Weights of a small transformer language model: 4 heads of 64, a variant of Adam for these matrices.
MLP neurons of a small language model. Each row is named by its layer, matrix (up: input weights) and neuron, and shows model dimensions 64-127. Each number is 128 + 32 x the weight over its row's rms, rounded and kept within 0 to 255.
After each neuron's rows, "fires after" lists the tokens most often just before its 100 highest values on Wikipedia text that the model never trained on.

L6.up981 [133  58 190 118 158  77 110 117  95  99 198  61 121 155 122 109 133  95 120 121 131 159 135 137 102 173 138  84  95 142 151 110  91 153 151 135 109 155 140 172 159 143 150 176 168 176 102 210  81 149 169 124  84  92  96 109 101 155 134 174 140 100 160 106]
fires after: " l", " J", " sl", " L", " did", " str"

L7.up30 [169 102 103 103 170 124 128  99 134 107 149 143 125 128 163 143 166  92 122 137  97 176 122  74  77 132 148  94 155 110 141 137  84 126  96 129 137 134 132  99 142 148 152  99 140 122 112 159  86 177 170 118 130 162  69 102 162 187 128 129 231 171 110 119]
fires after: ".", " O", " st", " f", " b", " p"

L3.up202 [150 148 124 101 166  71 103 106 173 166 158 100 152 153 153 187 179 140 119  93 116 117  88 107  81 171 141 138 179 109 110  74 126 139  84 130 123 186  99 141 105  87  90 113 149 109  87 182 102 123 196 106 156 106 179 157 110 140 135 179 136 148 128  87]
fires after: ".", "1", "2", "3", " ", " Bel"

L4.up613 [109 147 158 134 145 110 162 119 108 162 126 165 117 141  71 137 171 136 152 130 109 112  98 195  84 100 189 136 128 135  91 166  94 171 175 128 112 123 128 113 139  99 111 128 110 117 105 135 103 130 141 129 121 128 151 110 121 141 110 206  94  88  63 128]
fires after: " Ch", " (", " camp", " C", " c", " ch"

L6.up418 [111 121 151 149 168 111 140 147 129 185 152 146 139 141  91 154 141 109 152 183 126 163 107 131 135  86 170 144 121  91 130 131 200 142 161 160 127  95 104 151 199 155 160 152 116  78 171 108  64 161 133 147 118  98 116 187 158 168  79 144 131 123 120 184]
fires after: "==", "-", ".", "P", "R", " |"

L6.up1156 [162 128 157 122 103 109 116 160  90 110 103 124 113 149 141  88 152 126 132  90 129 113 147  66 110 164 159 116 123 142 160 137 160 183 138 109  97 145  66 108 118 125 143  83 171 135  91 165 124 186 129 110 135 153 136 163  97 185 118 126 141 127 187  70]
fires after: " O", " Ad", " Ar", " ne", " F", "O"

L7.up179 [173  86 178 116 107  81 145  66 124 155 136  91 140 121 118 117 127 159  86 192 118 166 115 114 111 126 128  73  97 115 120 125 151 165 167 163 152 100 100 142 155 119 146 107 146 125 119 178 144 139 128 128  77  93 131  86  87 146 106 139  85 157 139 164]
fires after: " J", " A", " O", " V", " D", " "

L3.up189 [206 109  98 157 131 125 163 125 104 116  90 125 153 102 161 146 135 126 158  97 133 106 134 165 123 116 193 131 132 124  83  79 122 134 161 105 118 106 117  91 167  62 101 133  90 133 187  99  83 157 171 120 101  87 136 112 130 192 148 148 157 107 104 170]
fires after: ".", " released", ":"

L6.up317 [149  96 130 116 200 124 108 115 171 103 126 136 137 150  78 125  94 132 108 123 185  88 170 194 103 135 117 142  96 127 108 118 114  71 116 133  86  98 102  70  94 108 119  82 206  64 155 135  82 142 144 158  52 110 157 177 142 144 120 121 117 128  82 168]
fires after: "==", "==="

L6.up367 [161 154 151 103 108 122 117 125 121 130 125 114 100 128 138 140 171 164  65 101 161 151  62 107 119  94 128 124 123 113 117  52 150 197 128 149 104 206 119 145 121  79 182 111 138 193  83 132 108 174 158  93 115 144 140 122 145 128 102 174 137 170 114  88]
fires after: " the", " Ch", " l", " an"

L7.up1220 [174 130 116 155  99 158 146 109 133  69 151  83  86 132 104 118 160 165 117 130 162 156 187  75  89  98 156 106 125 146 164 115 135 171 147 143 133 174 127 161 101 120 169 128 136 110 112 132  96  96 150  97 117 125  78 156 145 166 100 119 137 153 149 107]
fires after: " O", " F", " re", " Re", " Bel", " A"

L6.up1225 [137 110 141 207  76 119 125 125  61 126 192  47 141 164  88 169 125 145 100 106 148 112  86  91 100 121 203 128  93 127 113 106 163 153 141 137 107 170 129 133 146 101 177 173 112  65  83 130  98 105  82  81 104 141 118 117 123  93 127 114  69 193 149 150]
fires after: " B", " b", " A", " N", " c", " C"

L3.up1176 [ 93 121 136 109 151  82 143 106 124  78 115 153 103 196 181 183 104 137  98 166 120  86 123 107  99  98 123 117 103 148 144 133  96 138 146 135 122 164  77 150  83  58  96 109 101 184 115 158 120 181 167 108 117 158 127 120 114  65  99 197  89  96  85 174]
fires after: "2", "9", "1", "0", "5", "8"

L4.up776 [ 85 158 191 148 126  96 169 143 107 121 174 149 129 122  94 151 112  84 109 136 197 128 159  83 113 108 136 157 111 103 115 145  73 128 172 121 107 129 148  99 100 154 177 181 141  92 115  97 127 145 146 127 122 131 119 100 119 184 183 186  99 160 181  72]
fires after: " ", " pro", " p", " l", " m", "-"

L6.up521 [169  88  95  65 167 137  99 150 138  89 113 126 142 153 113 130 119 112 120 139 141  77 126 150 103 113 143 114 115 117  85 105 161 133 115 139  99 139 138  71 214  75 155 171 155 169 131 187  74 192 207  90  98 121  94 105 158  99 105 159 191 147 106 138]
fires after: ".", " rec", "c", "on", " acc", "us"

L4.up400 [122 124 208  93 177 113 123  97 141 128 163 136 105 127 148 111 106 142 127 138 133 134 200 103 143  97 167 202 169 134  73 101  89 138 128  80 168 161 126  96  98 156 102 117 153 149 141 126 100 145 117 117 120 137 145 131 143 147 102 115 134 126 152 188]
fires after: " (", " \"", " un", " used", " dis"

L7.up561 [149 140 142 115 117 102 127  93  74 109 132 123 112 172 163 161 105 117 114 137 126 149 133 170  97 118 117  95 134 132  63 148 118 106 102 133 117 158  86 106 133 111 107 158 165 113 155  91  49 146 186  95  66 100 134 143 122 151 134 161 127 130  82 178]
fires after: "==", " |", "-", " P"

L6.up333 [177 103 217 157 185  55 113 101 131  88 130 104 108 133 120 125  90 119 142 102  98 137 172  54 183 124 110 116 135 160  62 137 138 153 116 187 105 119 128  79 130 122 136 101 137  90  72 132 121 130 119 118 168 139 166 188 146 152  90 143 162 149 144 114]
fires after: " ", " $", " O", "ra", " o"

L6.up1251 [149  70 182 119 115 115 177 131 110 183 194  58 129 106  97 149 125  58  92 132 156 139 131  82 150 123 128 105 101  96 152 122 120 165 161 124  69 141 112 152  98 106 135 171 112  99 139  91 106 161 109  96  98  93 126  83 120 144 191 158  96 110 130 148]
fires after: " al", " l", " pr", " ch", " ph", " p"

L6.up1073 [ 90 141  94 139 108  79 111 134 157 152  84 125 114 113 171 132 158 143 119 143 124 155 117  89 171 133 162  93 113 140  83 115 155  55 136 130 108 125 108 122 109  94 128 106 127 178 127 145 113 120  94 145 164 154 168  84 152 178 118 131 134  87 152 120]
fires after: " w", " −", "w", " W", " de", " en"

L6.up84 [113 138 203  46 139  94 125  56  85 177 132 110 143 126 175 193 124 149 156 142 113 137  53 113 120 182 121  90 178 120  93 153  81 130 130 173 149 145 101 124  78 175 172  95 116 146  89 179  94 135 127 137 157 125 130  98 157 121 108 129 165  81 118  87]
fires after: "0", " /", "2", "ri"

L7.up684 [101  83 178  99 163 105  91 165 153  87 106 125 128 192 176 156 169 104 105 157 178 125  95 126  94 119 127 126  68 128 119 147  88 159 144 123 143 178 161  93 148 144 118 119 138 142 142 161 114 185 139 152  67 141 135 139 135 123 146 163  97 135 114 101]
fires after: " the", " n", "-", " E", " y"

L6.up315 [186 128 160  84 152  71 160  99  83 218 184 129  99  96 146 170 126  75 135 175 182 112 109 125 106 144  98 120 138 142  90  86 147 156 139 148 154 177 114 119 105 101 183 122 133 155  59 115  86 128 153 131 174 122  76 128 107 168 138 103  63 109 134  98]
fires after: ".", " L", "en", " l"

L6.up1172 [117 132 139 147  95 135 123 119 132 101 143 102 142 142 130  56 142 110 135 150 122 121 155 120 120 102 132 152 121 167  81 104 102 119 125 150 113 118 101 150  84 100 128  86 112 131 166 121 133 211 109 128  68 106 122 123 166 143 136  93  72 128 113 162]
fires after: "9", "0", " n"

L3.up753 [213 131 150 130  90 147 120 101 144 127 106 110 144 170 187 100  91 165 139  97 139 136 192 102 134 100 156 132 131  83 136  78 134 138 139 122 143 125  99 107 127  83 136 148 103 176 113 138  92 141 141 109 150 119  89 150 126 127  81 158 114 101 122 128]
fires after: ".", " to", " Comm", " Sec", " E", "ust"

L6.up438 [195  99 181 117 167  93 158  61 127 202 135  94  91 117 107 109 147 120 137 156 153 109 132 147 108 118 173  80 112 124 144 111  87 174 144 118 143 163  86 116 118 122 130 114 158 134  70 138 133  92 161  85 114 124 144  93  75  93 109 145 103 130 124 140]
fires after: " l", " L", " occ", " per", "yl"

L3.up1272 [142 115 152 143 126 138 164 112  94 126 183 101 111 141 161 129 146 126 115 174 160 150  93 168  94 161 116 144 130  56  97  57 132 110 142 190 103 165 113 112 142  97 160 176 144 143 150 114  69  90 185  93 160 122 117 108 110 155 168 163  97 144 130 100]
fires after: ".", "4"

L4.up1145 [140 147 180 138 172 125 109 103 142 127  84 121 115 131 178 118 110 154 105 184 105 144 176 143  84 128 132 113 157 124 129  69  73  57  92 125 146 155 194  77 124 117  94 131 130 104 185 171 128  97 126 140 156  97 135  99 118 163  61 122 173 105 154 109]
fires after: " ", "2", " (", " d", " in", " on"

L3.up1142 [143 119 139  97 115 116 165 113 148 117 119  89  99 133  91 148 113  69  92  88 163 129 190 166 202  89 158 114  91 128 161 118  30 128 140 146 108 133 133  95 121  98 149 186 143 106 154  96 120 162  94 110 123  99  80 119 157 121 122 129  72 120  78 211]
fires after: " m", " an", "iv", "inc", "r", " S"

L7.up367 [154 133 134 120 129  69 171 119 100 213 104 127  90  96  70 106 153  99 157 195 113 143  62  97 118 118 131 190  92 123 173 149 142 141 173 138  61 130  90  54 137 101 146 163 114  81 127 109 118 124 120 142 141 101  99 122 116 128 131 155  88 148 121 104]
fires after: " ", " f", " p", "f", " F"

L6.up925 [176 168 151 116 129 126 146  78 130 140 108 104 130 175 201 109 168 102  94 105  95 175 173 113 144 134 132 104 118  85 147 108 105  56 135  94 146 128 118 131 188 120 126 174  78 104 155 100 126  90 119  88 138 103 137 145 167 120 157 166 152 132 168 203]
fires after: ".\n\n", "-", " p", " com", "===\n"

L6.up275 [156 162 154  77 114 124 129 111  98 171  80 127 121 176 130  81 152 155 147 104 171  84 173 119  78 129 179 153  96  88 137 108 110 187 161  61 150 134 104 108 157  79 150 145 150 156 113 158  92 155 138  88 100 124 150 115 103 125  91 144 179 165 189 162]
fires after: " s", " H", " S", " Ch", " h"

L4.up311 [ 90 110 195 109 168  73  56 121 124 106  93 189 147  95 128 114 179 174 112 104  95 170 125 104 101 122 156 169 163  87 112 132  81 108 119 108 154 109 146  98 118 128 105 131 184  92 126 106  78 136 189  97  93 175 112 142  78 116 127 193 134  89  99 110]
fires after: " (", "-", " Ch", " occ", "7"

L4.up109 [ 94 159 126 179 123 143 125  84 127 133 152 111 157 166  98 100 161 132  98 119 126 146 165  91 123  90 104 150 109  60 146 124 157 109 162 124 127 169 115  94  30 167 143 192 110 110  80 148 131 135 108 167  77 116 143 115 184 123 159 128  79 179  93 128]
fires after: " ", " w", " m", ",", " th"

L4.up143 [157  80 143  32 148 162 150  71 110 123 137 109 124 113 148 133 122 103 201 171 129 137  93 109  33 134 142 118 127  98 121 115 169  87 130 147 117 144  61  97 124  95 191  58  75 127 131 143 134 135 158 144 159 112  86 131 169 150  84 108 177 132 147 146]
fires after: "0", "2", ".\"", "1", "9", "6"

L4.up741 [149 162 154 111  73 109 144 123 111 156 131 132  86 151 166 146 114  92 128 103 166 189  41 100 138 113 159  94 139 125 118 112 125 108 172 108 116 135  65 155  97  98 154 113 104 144  50 166 108  98  97 125 189  84 118  74 170  94  98 132 123 103 123 107]
fires after: " Ar", " Car", "á", "é", "ar", " M"

L6.up303 [151 119 184  30 122  74 129 135 138 182 116 126 162 132 141 105  95 145  90 121 106 137 146  73 142  71 153 153 143  93 140 136 113 116 137  83 118 165 139 107 152 146 143 133 165 118 119 103  71 184  93 113 118 119 146 164 117 144 112 172 122 155 155 197]
fires after: " S", " s", "S", "A", " ex", "F"

L6.up23 [130  92 168  23 114  86 141 149 151 117 187  81 113 118 131 105 144 138  95 154 116 128 102 116  97 133 124  51  91 118 146 125  83 152 150 135 144 119  75 150 167 170 129 176 111 134  94 128 103 146 153 122  75 111  75  88 135 144 187 120 140 178 124 119]
fires after: " /", " le", " str", "o", " st", " l"

L4.up824 [124  91 107 124 182 114  67 133  96 172 145 151  81 114 161 240 134 147 126 150 153 147 167  73  69 178 115 150 165  98 117 110 117 153 162 129 143 173 143 122 128 130 115 114 165 136 111 128 151 135 110  79 114 116 124  80 159 124  77 185 165 159 178 149]
fires after: " |\n"

L4.up156 [162  71 101 125 152  81  93 117 181 106 120 156 123 184 125 171 120 108 128 159 181 134 125 140  93 136 163 115 126 141 205 134 107 137 139 180 107 171 142 117 162 104 124 119 142 119 170 124 112 143 104 110  80 141 172 112 165 115 111 156 100 163  98 159]
fires after: "T", "-", " n", " |\n\n", ")\n", "ther"

L3.up779 [171 144 141 141 158  83  75  69 123  97 151 187 157 123 143 130 172 145 103 136 112 137 144 151 137 168 138 144 112  86 135  94  99 158 103 120 109 144 156 137  90 135 124 189 137 144  84 122  94 153 179  45 122 121 120 147  88 115 156 162  97 110 136  52]
fires after: "1", "0", "2", "8", "4", "3"

L6.up1030 [176 153 104 113 138  62 135 136 107 173 161 124 104 169 117  92 107 142 117 192 136 114 120 122  86 156 160 154 105  92 117 113 142 180 159 107  91 146 130 113 145 135 145 110 132 152 137 169  47 162 111 126  90  88 132 148 134 165 122 135 161  83 121 154]
fires after: "P", " sp", " Ch", ".", " ch", "W"

L6.up879 [137 139 201 175 101 175 147  61  74 124 103 142 104 154 138 138 126 122 164 173  82 103 163  86 118 124 132 147 131  95  96 125 114 114 129  87 120  84 116  87 142 166 137 119 150 109 148 131  97 138 116 103 201 106 152  71 151 144 116 155 182 181 220 200]
fires after: " f", " U", " v", " V", " W", " w"

L4.up1205 [108 144 145 154 147 181 171 112 159 112 169  37 154 135 117 124  85 138 128 124 142  94 133 120 104  85 144 146 102 138 109 132 124 130 161  86 100 171 104 104 111  89 147  76 156 129  67 134 109 158 123  73  88 141 150 111 123 159 150 148 120 153 110 128]
fires after: "0", " h", "2", " Mon", "7"

L7.up833 [127  82 129 120 108 125 106  63 163 158 109  99 188 170 121 124 170 121  98 115 135 135 117 100 141 106 126 192 126  89  99  78 142 101 144 121 114 211 163 104 106 102 147 144 114 114 161 125  93 144 154 117 163  74 164  99 110  79 194 156 130 145 131 109]
fires after: ",", "s"

L4.up488 [182 181 175 130 160 119 148  92  61  89 137 125 120 161 129 146 138 117 136 102 143  57 165 106 130 116 189 101 132 116 169 143 115  92 117 128 109  44 107  92 114 143 162 156 154 137 123 101  89 118 159 108 134 100  98 123 147  87 129 117 152 154 104 167]
fires after: "iv", " v", " f", " ev", " V", " W"

L7.up344 [119  73  96  75  86 153 141 108  57 134 134 109 130 168 106 167 186 102 131 159 167 141  80 122 125 131 129  92 122 148 136 131 172 149 165  87 129 166  62 127 170 142 164 118  87 101 116 188  64 109  64 133 104 109 141  78 166 164 148 100  92 131 117 150]
fires after: " M", "a", " V", " Co", "i", " Car"

L6.up730 [154  88 140 200  94 179 121 137  70 115 185 107 122 203 145 106 165 100 123 115  82 146 116 135 129 132 160 129 137 108 104  79 170  85 145  96  76 160 109  89 148 176 153 114  93  78 164  91 127 162 155  79 111 151 106 171  90 126 128 144 132 143 141 167]
fires after: " D", " d", "-", "d", " B", " b"

L7.up155 [153 164 156 118 134  73 143 162 108 193  90 105 147 125 169 105  90 184  95 108 168 144 134 132 105  86 141 160 109  87 109  50  72 126 188 153 150 197 138 129 149 102 164 143 139 140  93 150 187 132 107  97 144  99 123 106 141 146 104 121 114 117 107 104]
fires after: " S", " s", " the", " ex", "uc", " an"

L3.up1264 [188 159 191 107 123 112 125 158  85 123 119 127 141 162 126 146 169 122 165  81 120 141 108 114 114 205 174  70 184 120  55 114 132 136 165 127 104 151  99 120 157 101 119 121  81 104 103 165  96 146 149 119 106 104 138 101 112 124 131  86 173 164 140 187]
fires after: ".", "1", " the", " con", " V"

L3.up580 [144 160 164  66 136  52 104 110 118 126 163  82 135 125 179 138 127 139 100 142 113  99 112 135 116 105 136 100 106  82 206 146 113 108 123 185 119 114  98 143 131  94 102 116 154 167  98 135 117 143 136  92 167 162 129 158 106 109 124 147 119 149 142 128]
fires after: "1", "8", "9", "2", "0", "h"

L7.up751 [161 132 129 124 151 104 157 114  67 159 126  74  70 141 153 120 160 153 143 139 111 170 111 137  52 141 141 162 142 158 120  72 116 119 143 109 125 156  88 115  99 130 168 159  66 111 159 160 109 170 175  82 106 110 131 124 104 151 120 124 121 117 135 158]
fires after: " d", " p", " r", " st", "D"

L3.up1194 [147 201 121 111 139 157 119  80 176 147 174 106 114 192 157 114  93 183  92 160 146 139  94 120 152 176 144 140 136 105 127  96 154 115 145 157 157 214 119 161 107 124 139 114 141 161  58 150  35 131 145  96 102  98 182 108 158 124 173 199 118 139 139  45]
fires after: "2", "3", "1", " ", "4"

L7.up889 [109 196 169 107 128 121 127  76 144 184 119  68 126 102 150 134 153  44 137 148 178 198 149 118 118 133 184 110 102 115 143 128  93 118 158 134 131 220 119 141 174 130 126 159 114 129 172 123  98 159 171 132 101 154 114  76 158 132 133 168  97  65 122  93]
fires after: " ", " l", " N", " E", " Te"

L4.up574 [147 140 161 134  97 117 145 131 144 125 201 118 119 128 135 176 195  68 138 134 116 129 148  90 138  96 193 123 121  81 148 141 113 147 144 131  92 117 154 141 183 124 133 127 161 130 109 106 114 151 130 104  97 101 143  94 171 167 158 178  90 109  93 142]
fires after: " (", "-", " em", " Ch", " Port"

L3.up678 [169  86 135 158 162 124 126  91  79  71 129 109  72 144  97 192  82 102 129 168 173 127  82 100  98 120 125  48 156 144 108 145 107 143 189 164 111  96  88  97 159 170 151 149  93 133 153 123 114 129 145 105 140 110  89 164 123 157 110 102 119 139 109 175]
fires after: "ov", "ut", " mod", " V", " acc", " v"

L7.up628 [127 127 155  90  93 149 181 108  93 161 110 106 121 159  92  80 170  92  87 152 102 165 156 130 107 166 123 152  95 136 114  89 126 144 125 100  53 115  66  75 105 123 179 163 144  99 112 143 141 127 111 122 143 121 106 129 111 195 131 134  82 125 156  63]
fires after: " f", " in", " c", " h", " F", "1"

L3.up105 [120 108  79 149 154 100 136 105 139 146 150 128 129 145 109 136 145 124 123 165 163 111  86 102  79 138  62 189 162 106 101 103 153 122 132 136  94 148 168 132 124 127 186 170 135 112 176 142  86 144 195 124 136 106 148 112 116 134 118 186 120 143 178  62]
fires after: ".", "1", "%", "s"

L4.up357 [114 160 143  89 149  93  72 113 108 132 158  99 147 154 123 117 143 135 121 162 124 148 159 120  79 176 132 155 132 127  89  87  73 157 124  89 141 133  94 133 106 151 124 166  88  90 150 155 110 148 150 115 141  83 139 153 131 129  94 151 175 110 163 155]
fires after: " P", " p", "P", "s"

L6.up1037 [122  93 140  95 114 105 137  84 104 120  92 123  90 143 107 135 161  62 118 158 164 168 136  72 156  84 124 177 121 127 174 134 124 120 178 135 103 178 153 133  98 110 166  94 114 170 150 118 103 171 132 145 147  59 126  73 179 153 123 120 105  86 169 147]
fires after: "S", ",", " Party", "ele", "te", " years"

L6.up403 [174 111 227  39  82  84 131  61 134  71 112  97 141 115 190  96 103 154  92 105 124 134 141  91 117 155 122  93 138 100 180 117 122 114 141 153  95 162 124  80 172 124 162 138 141 171 175 146 108 196 151 148 143  96 134 175 130 152 149 126 124  81 174  72]
fires after: " S", "1", " s", "-s", "-", " f"

L7.up668 [ 81  96 120  86 170 171 123 103 137 133 222  99 130 169 135  92 104 135 127 181 119 134 126  66  93 138 153 151  88  99 134  73 111 110 122 199 111 213 135  98  91 153 166 146 107  86 122 126 130 140  97 121 139 112 125 142  72 138 168 114 124 164 150 114]
fires after: " L", " H", " h", " b", " l", "m"

L6.up1082 [ 79 148 121  94 131  86 108 118 156 114 163  83 124 193 161 132 168 175 102 157 131 136 102 124 105  83 169 113 101 131 131 100 149  93 121 135 112 185 110 131 136 134 177 137  88 157  67  55  95 116 106  92 137 136 140 128 143 143 153 168 153 157 130  28]
fires after: "ou", "ra", "ly", " w", "er", " W"

L4.up646 [112  64 122 152 167 113 121 126 111 139 199 116 135 102 111 149 138  93  90 164 148 149 141  26  82 143 138 163 140 116 102 110 144 160 110  90 147 186 167  70  94 146 139 131 132 109 108 151 132 159 125  72 133 136 160 144  97 192 117 171 114 178  98 105]
fires after: " (", " h", " H", " L", " cl", " l"

L6.up44 [158 138 128 123 120 117 118 103 101 159 120 105 127 207 156 104 113 173 120  97 144 128  76 139  53 125 154  98 135 161 130 133 130 175 132 155  99 180  58 123 110  87 151 110  74 123  44 160  99 149 170  95 134 136 159 137 101 122 116 137 177 133 185 109]
fires after: "1", "0", "2", " O", "4"

L4.up1179 [ 26 107 138  98 150 147 125 122 153 113 116  91 131 109 148 148 159 124 122 181 103 126  94  26  96 106 124  99 127 118 160 101 146 134 110 143  78 155  83 103  89 150 135 127 126  85 156  84  98 156 145 116 161 129  91 129 169 179 156 191 155 160  90  98]
fires after: " ", " b", " M", " O", " Co", " W"

L6.up1111 [131  82 128 105 156  77  94 172 111 136 149 133 145 169 134 137 129  63 121 136 101 130 108 130  67 148 153 183  88 134 123 116 107 136 113 128  69 175  85 113 100  69  73  99 128 100 140 127  91 168 166 107 153  96 177 121 138 213 127 123 164 122 135 159]
fires after: " ", "2", "-", "\n"

L4.up767 [136 147 186  88 117 157 132 101 119 145 155 152 133 115 185 141  93 163  92 134 132 187 194 108  91 178 138 102 131  90 121  91 100 136 129 144 135 204 120 105  79 164 122 126  97 118 170 173 162 182 113 134 175 101 170  47 168 134  97 114 119 108 172 118]
fires after: ",", " \"", " (", " ", "\n\n"

L6.up1056 [157 141 148  87  97 116 112 136  65 119 133 119 115 104 147 184 201  87  89 123 129 140 162  95 105  98 118 125 121  71 130 134  68  93 134  67  95  95 160 164  95 156 138 154 100 107 158 114 110 157  93 129  90 108 159  83 168 126 116 169 175  58 149 215]
fires after: "P", " m", " years", "-", " p"

L3.up168 [105 113 130 179 152 106 140 127 198 100 205 106  88 101 164 108  79 112 113 124 137 186 174  85 220 155 142 117 165 108 136 129 120 131 117 118 129 177 117 177 127 133 170 120 120 157  89 101  74 113 113  93 176 101 150 189 167 178 166 190 121 139 101 139]
fires after: " |", " l", " L", " sh", "1", " "

L3.up417 [112  80 138 112 167 125 126 131 114 106 142 143 129 162 188 148  92 150 129 119 185 119 231  92  70 143 133 139 103  59 126  81  92 155 145 149 133 113 121 105 123 121 166 133 155 196 150 119  81 203 158  82 118 123 189  95 167 148 192 129 170 137 153 139]
fires after: " did", ".", " had", " |\n", " have", "'s"

L4.up921 [ 90 143 130  97 132 140 156  76 150 182 112  86 123  63 149  88 140 117  90 158 165 185 115 120  87  49 116 136 127 147 108 157 128 127 152 133  98 184  94  74 147 123 113 116 128 108  85 163  69 157 129 118 152  98 108  83 115 166 129 143  82 103 209 133]
fires after: " E", " e", " H", " ", " M", " ("

L4.up2 [164  66 194 159  96 109 169  67  86 142  88 110 108 108 150  97 125 107  93 170 124 170 152  67 100 160 172 112 142  73 158  75  87  94 156 114 162 145  62  86 142 197 132 165 126 152 154 119 160 137 136 126 118 127 109 129 121 169 113 136 140 150 195 150]
fires after: " b", " B", " ", " re", " un"

L6.up246 [106 111 129 107 142  89 136  75  81 133 126 139 111 148 121 150 110 123 130 190  98 127 117  98  65 147 105 185 125 117  98 146  91 118 165 135 110 187 144 135  84 145 133 152  76 108 191 193  72 148 104 109 135 123 119 125  95 142 122 116 132  95 176 141]
fires after: " D", "D", " d", " R", " W", " v"

L4.up217 [158 134 165 163 123 104 138  95 123 124 138 123  73 105 154 135  90 151 132  97 160 119 126  61  90  79 109 171 187 115  95  80 106 144 148 102 135  98  97  89 137 125 144 124 127 102  59  90 106 155 135  97 126  95  88  97 168 149 120 138  92 107 163 114]
fires after: " (", "\n", " \"", ".\n\n"

L3.up1187 [146 121 132  94  87 158 110 101 144  71 140 108 132 110 119 108 123  92 125 146 168 161 133 156 127 102 160 113  68 108 178 142 131  97 164 134  16 164  91 103  78 162 155  99 150  69 163 117 143 204  81 135 141 108  99  84 134 153 206 129 111 128 136 160]
fires after: "9", " R", " B", "-b", " Bl", "er"

L7.up1202 [132 106 160 106 159  95 143  67 154 136  99 119  83 145 137 139  97 150  77 152 138 144 134  45  87 152 162  93 122  71 135  79 136 148 141 126 150  82 110  98 166 141 106 162 145  64 158 114 163 126 151 160 142 143 126 128 100 145  99 132 134 137 153  62]
fires after: " d", " D", " re", " ", "ur", " st"

L6.up1249 [ 60 104 140  76 165 189 102  94 148 172 179 148 122 155 111  77 174 119 102 205 124 174 109 102 119 167 136 145 111  74 168 150  99  95 120 172 133 155 188 128 127 181 192 174 145  61 140 109 113 101 131 156 128 129 134 108 143 147 151  99 145 173 138  88]
fires after: " w", "w", "h", " Wh", ".", "ch"

L7.up567 [173  94  43 118  74 100 111  50 128 117 133 122 157 137 115 136 130 139 116 122 106 139 110  73 120 170 130  93 153 113 107  89 165 129 140 146 112 180 179 137 104 103 141 116 106 158 132 174  56 150 161 104 167 145 139 126 124 150 155 126 128 143 156 127]
fires after: ",", ".", "),", " |"

L4.up1032 [ 49 124 136 108 101 113 123  91 153 150 106  83 118 159 120 172 230 169  91 129 154 121 133 148 130 156 164 117 106 146 145  83 124 101 138 155  78 147 171 148 139 140 119 162  77 126 184 159  91 183 127 112 137 158 102 134 152 131 153 178 136 151 180  97]
fires after: " se", " M", " W", " U", "u", "ation"